{
  "hidden_size": 192,
  "head_dim": 32,
  "rope_theta": 10000.0,
  "init_std_qkv": 0.0373,
  "init_std_o": 0.0,
  "init_std_up": 0.0373,
  "learning_rate": 0.00345,
  "beta1": 0.95,
  "beta2": 0.95,
  "weight_decay": 0.019
}
MLP neurons of a small language model. Each row is named by its layer, matrix (gate and up: input weights) and neuron, and shows model dimensions 96-191. Each number is 500 + 50 x the weight over its row's rms, rounded and kept within 0 to 999. Numbers have three digits each. A neuron's up and down rows have the sign that makes its largest values positive.
A block is one neuron, or neurons of one layer that tend to fire together. After each block is what it responds to, as a language model described it from the Wikipedia text at the highest values.

L4.gate10:550505493561531443462511533609519538457406520466470536605385487468489520571536408433486456448530500525403555474562540495550474456463502505508406459479553587417466508515489453473512498600470525435530508530491459569563419467467523530516394524530438474505387526566464532596577529503510431416
L4.up10:537525494671464400462461556514516559540484521435537487558496491483581581484460427495543512484509492501512548439581562502537483453495474531470406404528560562397540475510564403546567498601470455495566503552492410501559553421437493557548541492546452526528380483570549538537584469549454481479
L4.gate68:606409446506486415493510408418419609481490498449534505516572450609581531533524536510572469483634477548482538509544464466432425564520519505449435520488570569524486492520447525516362462565465595489426501475533470491511561499444463544494476435493439500487531487544497510548529440479494530537
L4.up68:560440555554389350445512459503519476511534490450521525484510420620592450577455441449548493466552538567488531447520473463479474546514484532524427520457573577536507502432473463474461436553507544480495486557548390514522532511446465500481498551499451557478473476522567578532564471434519509467
L4.gate102:542417498557515426516516511479417563440482525492557494456552482537447486474550487477545497383602533426517503581513476562529388566485563522508512398567506433508465459504451545556486485499502602438546540417520479499537484455420504530520451480479389483405466445551499452449505487510507571475
L4.up102:587466538641519456485523518525486492525480457485521466425503481569479478488463407468559450441534487494510450513456529527496440523494516518499500472562497525418505474398487460516522540580506538450570453491461531492449413419463493470534457493537356562489421552605486523473509441503492528499
L4.gate116:610495405480631467529470491514535499513552486464589444509520440397493487574521487613398513398482542545541467530507516555499415578413564488423500461513589458493483447498484515533464570550479508369606486513386543477527487445516516482514474513561387486513431550469556587472511520521508446466
L4.up116:549475402497660461462483533481422551538439480513585442449505541529580507461494493483497509418524477461561516450502505485567572482504508485433512477527487538494462443507469555631424588572518616452494490443482558435458544429550446523489461508509344492470484509480553546517511448576438542533
L4.gate119:539480410442468402518482418556549541437450489474604587473489508489472464443503540463592517436670452495474548483625543485514528480484500488448406460492476501462474501436495512470511493555466555467469559536453533496495580453528528541477458508504423478357484504582479489543507519500486540481
L4.up119:573522406528459460569509490612575558490501441454475586575440446478464484460497499464494497489557472535547569465588525481502489532506500438425396547450551445361533467407533532521546445549506497497555481564421485547521537488542524488370490525558452532466462507432394508449514555480495550424
L4.gate137:552430476449568446457469417545391653506469488461532504533497529512452482525506464446602497427601520475453544514511491506525488462508511440495435508548542515415459500538509540489400475567458524375488496480494486506493438399510461430517405498507451492466520528524498580524465450526455537413
L4.up137:592441571565500440493517462546501484508529502522532490520489450456527475600466403385527467469562525539480515434541504553525451492446548512502471411544550519331523485540474469500481501597482496485516459584464380494513518511467571503444498480518399491515458414462539613549578461482513470431
L4.gate218:662450459497555405405524459561451527394538489445511557557483452529430529508538483380526502468622467570551484525543459513612475442449512466517436494420521507424461518460503542452461477573529487468531458478532491540475531557553465465395452509488446523435431472517529529525523612466520501480
L4.up218:455574480481599500439454572474504606500422513505544463371559511558589567431413463432535524517591574492537493546468473587502495520608499512499512466524520544492553525496522539544502501595495575517443452454422477452528529452523458489514433493482451491437471430602461432513508463440501581568
L4.gate243:589508491418584466503463477520445675497498532460593436520474540585550490457498515367478500482655524525538517489534486480467563493503447498452442502469528519488465478549481557557469500576459553422469496455469491538549485439544452478512470472538475490500472544626531557554520473471593549457
L4.up243:552532429441505423518514544519562530526606492452589495518429454521566549480490515466488583458531539561563490492498457447581465567417548517467525501503556488442501491426536604566504533508493600436490392470510542522553541475550471504454554464546413527479384569580601484453535508440544519406
L4.gate304:553536503508519504468533494453495552451477530522488584466556485548586532512464546486488428391563441519440525534506494513570430553492447438515514497493510494515439499516495533472408455508470631490461537511493504528589562481428505521485466476506432478425501489422562528537548450439458506459
L4.up304:533520545386477440429532382517478548498547488432471666353509475496648533548459477440549504488540454497464554450506488470573480539537412488529456543504505472556508469427586588479444431527487540535456486461499498440478562502442535483512517479528494521482528465436512494446492424449505528403
L4.gate315:454316524454446518487467473455434494456492504371620507486539450520518445564523475489604532495533555507498620439619475475510506513580433566462508475512526466503498388453495470519479425438489448473434474505462533458547498521523490528494518475528404516442390464493590465492459553497480491550
L4.up315:579574403488522433568571519549529541455494498452438579556571449506614573483496505496510484487544441491503536482515459472510463453399545427441412422447469477614462522416520513551495497548499442476489514541422472548567520495542534535456460469570420536555481497496433509554603523512457478541
L4.gate404:430473428469549516515498494518397547511423520456539512541567506621567499439524578459469495445533481432421527534520441514551501436487524524486505408496497541570496461461495498516423547501429470468531427472465511509497435502478578504542440499578462508640478496455557530596508393487541557444
L4.up404:503433537487476469421521471503487442574517495401455519606488463524490467525466479505567558453546585486462543555515460433507423563538480468450517514542561471511491488442518422513496481461500459479451460407499445525494446575372513490563497487524562509515546487489453495512552480543648467476
L4.gate409:481543491532486489576536562538523598537424536471485543605418455449491381466505580488475478447561515445457480508503453508527395510465514433571462511499456507472485487511491409526457402456443561462540543525458454535579455484604474563515441478510605491534413505460563462499462525452504506474
L4.up409:460530357506441512520536521477516602578449498464517586528435482497429489434550588445546477452569484515524488635586536534541376575456508553549487498483483390525500457534534555505456424480476548505529581488486496470505494493586537615585492510533526504481457432527481420444555522571472537527
L4.gate415:463491488463464451560470401412477534454506492574520547496558483576518530476577503448546543493623524483505505474529589458539463535465425493501392453573474551591482459413444503455414439488404515426502480521551450561504517486428559494443509560513419475437505506508463611587410563413545528522
L4.up415:559453502545408491508501375457467432483553487542486574429535432537511482510515455451552502469544536464529578410530544446544467489439474522515401394502459554486553444374473474498463422463501485449520484535517467538439547481432598440522598512542401512512517423405456605575457569472522517482
L4.gate462:528487446467450511483480552507448532439466484488548496488495605584436557481473579409564453497650466459431506399529546526459478433402512439494484441525396492548458490535398509500358506537442522474470498481503556464454530527504469567510388602548519443459504442519522489537445482374549465509
L4.up462:486504511564400521471500564562435436470546477480553513452452573505492526515460474444590497498587469465449583370578517559500438422419546448495494402523416496450527454456491462485481460539479559509510514484399391426419523507496482547535485577529512527543486325467524517542530511447521437458
L4.gate485:501445412467547436470486448570417545486396489399557560493492516448452522479473539538567520435611539471510523491617471493590517473449483502488464436529448547548532475479527519537446496559431540430464489497506455438483393473502504616506426393524471505481412523592535496533472448555492493366
L4.up485:494451446513538412452520437549536481512432498396513562460480512424426448538501428520559498454561583452512462463536480443626481500447516475494478421479513515461591517459512455498470440548484520520487479527551401457444426493444529610462511325527488516485435465487566579588527486541514553328
L4.gate501:520466501488527404498487564474512509519500493536546376521454405529593541450521481497528452479473515558409428441506507541488537476453471490429586505483553525438528437530477516518534438563441527450465437454524507614489480451462464411474528450576466491534459659558517503542509387476527401428
L4.up501:529500460449444473461432599567471520549505491492488506476445542515523496500429473460468555560527615508452446549499456408412444538556483410443399601482548450510523481524551446427573524558497469498455476474492527488519525529443440545438520466469440511453514484508514547473418502479467494512
Digits inside numbers

L3.gate129:464457390399499492513527436513556503583506590483577445447399436497536363485566557514513551448518453469582525474515447390489510536465448469498482474461463532550448485463481475538525511400480493481450564532409460506470597539580588584524522381510512518461548442422488519543458522544541496435
L3.up129:464603582470462548454450524481578513489610490595492525469490566441470591561438579580470539507490490468589467532513530478566453536469505467621520493583398490440512535562461544493500490480492518479537556525537496426523499403539497457607492472521479521565489478540514560539459494537436533562
Light main verbs

L3.gate228:557449506511615451467520440630466520521510508478545492524430492478459500456539554545445515412509500546458565542634485501501537534505418539508496539493403525490411470434424345522519555449482549441473473534496494576492486536452518560538488477563458498480516467510506519488465501491591399465
L3.up228:506446463562599318494468411489521505526475506438560523516509470450516513411525521579471478499485503497512615508595476425589514503500471567475450499448493547537507441512468394551567568529498601502518426506575436510553604559412512547531531433579430501491508460494547515433553486558569435495
Possessives, proper-name starts, do

L3.gate308:448466433458587432519462460472452536531508497484541493496571449462536452540627471461519518416527537503480511556546526453549410604516456454419459500497520376537529492499542605459453413511457520432499538472478471500528423539381530498505440519534380506535439519458498585558483431544476524361
L3.up308:413494412469543440506528463372473501562474484528533469507501403473509517453528469421535448498508483494509542531501506464639444591496553429436553417482547447514599455493579542472513400488526543529582556469480462487546519508451568479511489574549469557483475607448487460491515386484482539499
Table digits, initial B

L2.gate64:467423495523525463434485508464518477434471492460541533511423541501432460614523460461546497397460533534418576556513494561592449516467446498565497473530547499507515535479504482545517461515467527389533525540575445485618425405466586498494505555497490540453425438484499429532499593450565481392
L2.up64:484471497548505457492447438486513462480500495522440519493498470546499464555489570546521483455515445505564535538523549467493512389426471524518493412592434468511558430482494526527510448570434577462526559580530409457494593533536516610499510568503526556516534406504516454397526536587494538545
L2.gate370:499492550462468489496426466488523488523505544502539506514447527544500401485508470535503554497511490538484452460513519559574437530430340413531521500543578516399510517510479485484512430438453509480497548541529450527554467505383493478406494384576423498494492552463493496553474624445475436479
L2.up370:504473434454478409524437473435470431470465522495487426536574531563509452605567472538518574498571488501476537452522491465510498532418458472465448424500452530509552454489508497613521339433501474487530590460551437480480571516578486588477473519551514509438528464524477435483546593484499470546
L2.gate469:473486466617467483631509534449451512415474468467465344551492473397417505584551562494450487472471459456434473584531537556540492482380517496521444573528561535426493425529457489480476379466435539480557523541496501481507542553502546538460523444475536483503421500551564531495472446524489532468
L2.up469:499519469509485408584467519517380432475484497472535459571415465402490530502427457563482516505508484419537543579538562532463533457432415454425462477567577495478422456491519564531490500595460443502513554483518517472590573558479536509485529447465460543418474540538522489544501425588481480484
L2.gate483:480411372517479446451510521466464483520484528483528503453493579499499456563546422433487486471420475483458573591542536509576495589444465479564558487508450521396480468528498472536527494409564524478529612510525484471550488425542555545485484492532386534534462497410553516536484586525519507416
L2.up483:433567531505448521440496540505542466530478497546506542424506444564502513542419516542473562544423551460498450540369577458552396487422559444531562446592458503466582510522528405467531507478426421546542541573459517444391522473536543456480492490443602565529563521521534508537463493480418603552
Verb stems before suffixes

L4.gate11:568443502478507558522503495464480538523541534584566526532436484423468370480615477386474557444549457516532563565512435496473505557449453536602568616500530497420502540501436527555504518418479582500524509489484461576521524532410514497491493492455437497458504504438381471512461635560528488463
L4.up11:537530595515499527470470562505520416477526525497505583515485479538481558439613514502393491454561456546436474530525469562545501402516516471478516492471401512550487483579524454518519474492496478476503575523464406480591509402580505595468524370514519530489499553454507440542514549545523572554
L4.gate54:445501460472467419571548460436463544438401594489452513499482455518476593487575568432550512488525487429514503552541504460518441518426523532568454495523502512502486534554430499535472598423511473481542652548544487527521542444434561504579468586433443462502427469513557493532469562499496563550
L4.up54:545476481547422445458551440509434552491566568413460503517540372487556491509507478414488539501515469513501467511547459480502427520476548544437389469487485385426476523469548505536546505485540504522535477602442426535445575519436549478470573476460497532487546457489474485456490578535569557536
L4.gate107:501501452528525446535416512504537480439517515535487468473503539482549445538579471477510555433502535498555552515618464512563490490433517583458399476535519438467503464507514535504538540578499498435516542461422438493394483426445521556473509510545462522511464343514466528555519574576405591544
L4.up107:477565502480553454450471469505482586523513524522460538471553479421516468528468454629451552540486532508507495552452542526585462483493573567511483453582499524486475464573474477539488572532504477542496513450531531451481454508536466484526480500549398490458496575600489479505565514528408539582
L4.gate156:537488466440494519616523436489467453531546532537498467525507409436404532546648592494480501437519512457518441444547514450578379576396497499477486479552535423475466473468414480488522553415493507445490571564476474516472508537444584517597515542514452496472537488458524564478453579500565520463
L4.up156:516441393468487461442583498527539508555529516474475484504536445464414525517564531451493540470473508567548465613574414498472481553536556541442441517467555402405474499479526514473563506447580504508498472548446399488483473476385506470486539461525429532437529477456493494519552515596519544474
L4.gate159:474468462580462506602518470472486478487612540608531394521466502450427426578614586501476527394481500451508412592521518391521524564437476432527479570532541471508484545523462513472510408356484461453525533531517513536487503501496510546552501416456463542521482509512410518541474505494518522487
L4.up159:515500497487425515506520405455431457538535545546488571545480471426416393529591579475538467390492456483553481523538469443484539448491459430497484483518501473572464527424512532440562436366528427473525572511427454531546474489581605559514548457500504539507468397404516447561498536562443535463
L4.gate168:523441476527490474555457390446510494454370493501538495539437486467463442457628566478557567345542470468531566492582438486523476492503486514541520422534566465476483449570482516588457469527519497318497655489494492565545538481597517534521476537568579511505468507493425478537499524518473542493
L4.up168:525501488561518491456449438428530436433373468460612606456441493578431507459524580472566488435552529519492564464499470451480467447587456510521578433467581497513505452454526534584448513507523524425507538533523487477555512473570550534482532522521513561512492507460432395559554544477509549567
L4.gate204:538380561543492514484466528497421520530506513536479397695465524470500532400513424466443516514498465459547505546582478423532443559438485548480560542539551457447520480563510585374507526504515483482469511517570497435539505452445553516494535480439481472402470544541524573524457435587445515518
L4.up204:482475436459445542422444437470540493555573555455462513417536501439520418479486538626464450527494515546451522556384478409468453492557491444489425490366509498522508497513541508488554577504497455495528496469481477425456527556435579497505582437517559505543588360468467494513468536554531519485
L4.gate310:501535460478459478525466465476521442545478604449564478478466509609512520470488513481519552485512476440547515514484523414507424500484410365509446505506514465460472479477477532474503463401523504473521601466532453538401472500404530431481480437517438448533553494518544473485488554470533543545
L4.up310:539505571594539465501507378479478526557441540512552489472460372449599486460471498480654498520502457492512474594490537534475434600500557516565571474493499619499520543611497520448464486474465539505566525588456495551475568466465467403511484488517467542492545494563511517376392524510517525461
L4.gate329:533439566529496529535574514591420468456562568488496554524428521530436505435479526545419513366587473534477521476528488574498467516452486525617592426480492541381494497562456416587539512412513495429508534567483479509490538482510533510447524476530517478497421478440501497584453614524516444480
L4.up329:507512532550458458572450427513510497574406499476557534501502499536453512399453542529441518568467515450570575531406529556541422513487480445602518481585549513484571439602543450501478536410490601485526528519442457501475527504363499441543578467536506561490576530556516521487470525529457555502
L4.gate334:544527527475479552466527435485521476474525537554531493557405474494472443541556559545531473394537464504487532498448550488408529551478360475494533534475561540511536534465550470516406469479446523393429604488512481690504501482463573432559460459532489499405568566505469441506382506524517496381
L4.up334:438454532538492484435543439454498492467517532510505561516464527513480517477582585540539511458636486512441600591539483424490537561524510614538545529443452579614484439523540463540491475459535493468481582404506469440410620463438478563476471477457425484504556538470468449466495478550520595471
L4.gate385:466420464461548411592452498497523469487518551542561507546530522511581494490576565465596540455502497503467470525616572459542476545477474508510464485587405444491500529576437477438501522534459494464463487593489568524531544523514507439527455588477383504523486467502507544552497566494491530526
L4.up385:485518524503515501580446570440498529393498485527498528362584508485557570403473514569592515517532492473582513453424573467520547551493500496490586489587380536530558498542527488591568516435524520510518540508489548482448492495560436575529482581494484512562575458457528504480467527453474576560
L4.gate388:531531506540500530540559488484517558509538596452589490634423489446515518474619587573546462387534407485395475567475496470416503479449448563541504537470553543543401509521485408482460446445473460429446586438498509558515502490537532445513437411551464430447531536505397461503455497532512513449
L4.up388:554585565490480577529486430474422594538529499468522524502439553487537456412503463449575461528459486432463488425395500489464498348509508509493554480539580540508501502574512488477443475543498586494543473452570500471523496382586478492498490440567517460482555602537455483493403481507456498577
L4.gate429:488507463525533462513539521541501457463535543532643518490411509493541498573506532449509500442563520447503460553585486452576486519395485462475493444520467560564508538487450514522507559509470562442507607528542452579522517388471623530452471517510455467498478514507475561527506458502529533415
L4.up429:412520518461421425421514528434553438509609540509492439488502510549527507555491473409605600517579544438503425472531432457466496554520594401450488454448428451473480474510526607466543559468533543528545469569496454423458535393460549421451506559453398505563553447504569536548487456451516598527
L4.gate439:515529455567426456539419516399483523553513567406586490570529506494537431508581539556554565501484485479506509642506509507549400514481449474525461525536507475497560525530535530516571464469435433521520583508525436497593499561458539489570512495535476490515463517464467508624570597556449510570
L4.up439:570462518509479531512635400537528490427606467536515487552482493500391412456497485466546497461493474603536611536485434499526531536527428518607568535410537534452473554507469514519493513464597520475510486498564490540566592497488487512379510430416446528531476545481438420448450570477487429462
L4.gate451:468468462411474466498492501420467523484397508452554581471546572442467539491549544345512512490443513493492492414488553478556367459479539496584432486545543417525489548565455532425465504467508484476506496515557636448509537524475451577541500553494453489540441431483560505595513496403487539530
L4.up451:447514475513429591505466469520562431557503527517497543515440454450511490413450582576511414523511400498475502530467532461490454490467454451420506513523454583492504556392568406481613434539515443530468539540443481552515579536463559496529537363467595510522588461357502507484494451583541461445
L4.gate488:522501459534520510437554534543453517436527544545525563495489486490443423531499528503497508465515477548493467590472437481529454498385504513568486420599491515526509483517529420543531531480497437503564559596470426492525492556505532623440468488367502533445500424510503468489568598522516564576
L4.up488:466556425512498481595449551436537436512496452539457520529469503536520544515503548517476449524492399492462444537474559416549519438502506440404488469481387473497478425561506469455534521544494516499539480462482496472528587538471411510543448570557514475514531517457479512369561468443555556509
Clause-start predicates and headings

L2.gate42:614501399462562508559522417554444531508434518505543515511553578473468513532498543457592507489595430466496495516490512546567452528488489480510478536504484429521446517510401510538435503433479515503462544469476537520496502531544508501519411469492517443496568559503439467485409483513498462372
L2.up42:569401427466519423554450490518525462544526461489486415511546601450506493578504491490461479509463528479437514606511370515466546615487503474476492542453478509604432504483482400521589526446521480465470545444462492519480512563495489550481511474512591475514540446395416445495515425469602514460
L2.gate218:588468442506623450582526460501462648485472526459565463522468441461546399469549554427442552420507455566555520532566457505530508569446463528538490494461518485513479486567447479573469409427508536458484519487542456609512502546546531518437429392463461445481470531496489560486482473582558508427
L2.up218:438529583499499554440461463400497496567454498548516546454484430569562464418403538552486490562436542448500421610404545408530503486586499521517557474546533609466530608600509425451486515474471481548485459453434504491484454430480506421587491523478618548566486526524536542472525439453481553555
L2.gate442:511474497443574518448587405558535585477501603428542489474525598523500554533544523499446528434613483492527559422575476494470517503489494511501435591435543441467419508507414493601475495520557542473482620480532477517476535512542557524405471476481368378501554445467499482505467650533513441445
L2.up442:461525511511466527447471521413555471626459463504472525484501470523590482451443567523594563606418491453436441555484504470508492502525481472482599468504412505484485466537566432471519471437504516557441452503398520449442489531485476524586541477622610589543537512495520533485506370463535526501
L2.gate447:485504490486557519542498483493426618511503532546544438469497580473510514516550562495452460505508478541428485549469513512566503522470501533609528556492535479520500591535413472531450478438482630466484503486504522549477518558598499552550463428488562463558528460471465519470451541421580478478
L2.up447:513518525551557513508632475560530551475512486553497544504550515450480469585504465432562528487458474552399519607440544512586441516373564547611463516517560551480536568639434550521485561465485548500594500538561562503517510449471454485490489487489468534541441571586430612506402514501450538464
Word-initial pieces and articles

L4.gate12:574521453495480463446521477554488498446494520448465549407523507487498450553532540490567499491577429523481479395553470541420433492461572511442445455470507389499461482500456524475411514497487551503496512550557478516489504584560506537409470558557474418529609393410572544453454551462533450509
L4.up12:559473501499601539543538488491467615459449525419415559541507506436520403488515502478510502508535404548406537508508495518455492518489546606559487470462473588527504540553473461578424603526494513496480429411519565466495531550595439557552450551528563494539517504463501458475405478519559406456
L4.gate50:468436506458556469479531439534379515488427599517481586562442504511435469560568524527469507456605513530522616563587459481445523503491463548496510510466347463492419476562485487558520474474487404486524568451554470453467454414456533534567486515522477456372517487519481405558469436551532507492
L4.up50:474497544497521496497526418568375497509420527510440554516478519503421495525465500511545471546534516494512569461508503470484528483468426498447492448488378473494466424538520510564557469484520415526551538485557500453463443438469563529498521532514561458405527522540556497497446370565558533503
L4.gate88:563451548487554485518532504557487584448520556497557514482465541524540496503481584577490530494581501545446532466603463535482479531497514546593455544457483538500444533583417472539516505464531603470467504467524511534468461436536492506446517610435452398500511483450540481470482546484523503528
L4.up88:536453500562526437482390429546520476602500566392454451473494481596501449519475471512486560524557466506492538489544483488443522477503427440501518501499491517447475427535565548517503422572496442483556456461490419455480612628405528464502499423544448576564559466505481471488508542481637516489
L4.gate122:507500533470553518490519484571454509502496521507525465492455550568551541492468488465575425516495441497425514425481508517525571500496386464507517528479484547525460499471406491647443486509486568510474518428577507536517534440489483464485433549460514443495492523484494427471476483383549386413
L4.up122:506534512541512492445516452479527470514478555489536470507416480553510505534471557477516399581413496517477489454446449491530493496517494515544541573502542554556403429538493555475500436556531527534492476543565494475452612575509506485371439490440457490432586510497536496476504529395547539510
L4.gate139:561428459517565510509529539547440519493429505482521423602537581438487547477565550545449498453508470470462568513495480558406494532505492539563535518449419503536471493568422440594458562385517545467440558455497540555540421557595482523563456528527588395490489488440550510473503476545576416467
L4.up139:504399417514448571543498529426499491518486537517442438537565497474478463518546560557462443498403482365529515540534423460487522561511478517505522518460443543513385487574498442594567506386555492490492555500481443387538451590524518581524508516522601446568569415394582505456581485605569524466
L4.gate142:536486461551527517554512524522491568534416568510565457504499562560530488511548576510471523489545441584445520436501518545428536502492477514599457532456430513538506511487500420567450511473493544454408548410517519603434489529537488493558424479448537389516499450465483455546447527486487422418
L4.up142:554451434591454432487454502393502491546447519486437434476533527584516501447481563504439469531444504464508562432479482519493545470519460446559520514467451576598535450531547434552536490386504512512459506397550439499435487603438451509527496495523551480526600369435603495484562469485563511478
L4.gate150:545464485516562432548504531451447573437542553508586460594455496479464500498560557550475547444548478470545520525576491628525433459470481582446489521513511421424412465506363505601484553553485610446431475537508492551571543466516498521472505502446415387477493435484491593490513522520525432528
L4.up150:440475501462469466494436520511549444541482506478560490499411512500493540494433487469449477574480517439498478411547475618512460437515487573410523531481500426498503407555433557456524597554515573514446461543545470446503556529574549528496577607481498444481532453490550506437538472419567390519
L4.gate170:504450488437543430497498522505431561549503635491460533545482452505550487449562508503512576423595497468455496617551451515482509614499412505532501509503555441460378503544448535564460440506488569471541612435533442585512562472474551488483465497452477383496489465504502472493587547524557517461
L4.up170:522470476470528459517491549524507483499519508493412544522549484496543475431431514526595523578469552563476529569490449517464626535538464459522548560496564504516486455550509567530520585546520421553541429429532503494568575495422448452517528510519492549572554512465490551517403465562545522479
L4.gate197:487424544515545520520511508485487541500481565480577499547539473504580470462627569508506498485582438528443523545538459455542475656498430501491493543473492488545382550601453548548525525429504606488505599461504526488515529463518489506525511494496409433532500531418519551496486510570540520481
L4.up197:396454469499511442522434547421528401560430558489550394467549459534602491435504519557498501566471495496541509478475461519463523541550468485451483436569450540526436554520519495543625499596513455522403575461428519425537511556506534486544512503476473439577523463437529539491558466478558525528
L4.gate215:538405551457535531518451413539438488536482538480512366492535527515463516590501541521505537449527487493499592511525495599441538505515396496555481593439496529495382454482485518626442543439507596445487605420483504547547598547488464472558469461570497394540487453460479384482531543472558441484
L4.up215:518469473586500481554371496520497404571525491473475461545448444595535539508460476487529432578501483551499497507593504613468552430530427486419498497505419552488477469582519583480515484636499510510539478535468461522577526600389497458530480534518373527503491503490551475471518497465604469552
L4.gate224:455457452446458468565486488563473539555492574480496488447422498581498430470511536494572450511507430447448468479539502523481533473512490543516590576515491544483455434485510457508463537471502491501466496435514536467508456512489464487537504576455440482442540459508615513481458524524597514436
L4.up224:567519494531558525484525490490441533440483494475518478426499395487515550439459554531561431481565479552482479478497517487439461455571616505444500448517517571543470538520525508500408487504485499499543496447487503581516550497490431427505467568494381520478490551554506415485472512500521440477
L4.gate330:606430509444590472502514449528471610506446593534579513574344504528521489487528494476461397442475457572495547500642469565494540533514434566520489510544472506508494521631376558527484511531512621437476591494496441603525504458516524503485503597461489476477545482469499512422500508492534440433
L4.up330:578489516498569537421477453503539540533515524473536529452502513561578557404487514489511516525574453620481497461522481536455531407535439518479538397511448504458557524545382605463453502598488507492433531511595504571532480504455467518496486540454419445537510581551512503506502395513564472500
L4.gate392:578520443521547422550475545490520490490532514423484446574513529459457507480513539561444431490539508519410559432502496544379547459517502552459438474486494528571444494519410498602446491502449562457493473462530563599546439541508446486547451551531546407452460456478510473490536436445662393560
L4.up392:573457434582501459470508505432488515569490502485451473548534444496441440492567474521432410438418521478480592620484396535522484530534482594581436479413629600481512539577507440529496500462500521441539463435499488503557477576486487470547487512512534517528446464462480443508654452456501491502
L4.gate419:542447505520483424547490467489412516481498547495481461498455525532513444505467549489489498465503501503430561445572446514520528536484467477552479513414431575528392518539459457619555611471536557494524590491442422557499467526537588472533524545509505448546469420392544481482569511457592533495
L4.up419:499521441523544485555417477558530550539508501434425437437437415618497516448445499548563507636508441472477434465472486523533519428502539452475527509522509489508450442565555551494464474563495457541550388470527511473398536501522524487450502507503497518483552521555547506488452416416580569539
L4.gate454:594449478516558469502537522637429503486538571438474438504479501517448489558498542532459504445582400575506516503524479586469462504497424524577530490465485510503510469519414512595466568472524560461459535450515509562570517604548514516401450566523436382523448469413538421495555588480590398476
L4.up454:516519459579551489518474572536440472509425489409432507488510481519479581478412570585434488552551484573543518507524449545496544396568493545449540508478396545579501402599502485518524563493524484518466477441484466455541495589491443522462482583520544492501536483464575550449580485510589455522
L4.gate456:487433470481509553437535560485531571427517574452595501510526517531523439593502590566574512460558516465429478546491456511488491598528510526522493531427442549538434549462480459580479508550469582472438469444427517470465519473521477518510474423519554428496516395455412423484491550494542460500
L4.up456:427522515568547493507400509462564515472581608467468502513515426510495376565493546519577487494535448518324466524481518550473512511499487566500519492466540527559482423489540481524447495550432561459493404462467429467500576539499469426498473485620491511549536466490524457471485476419604523457
Possessive determiners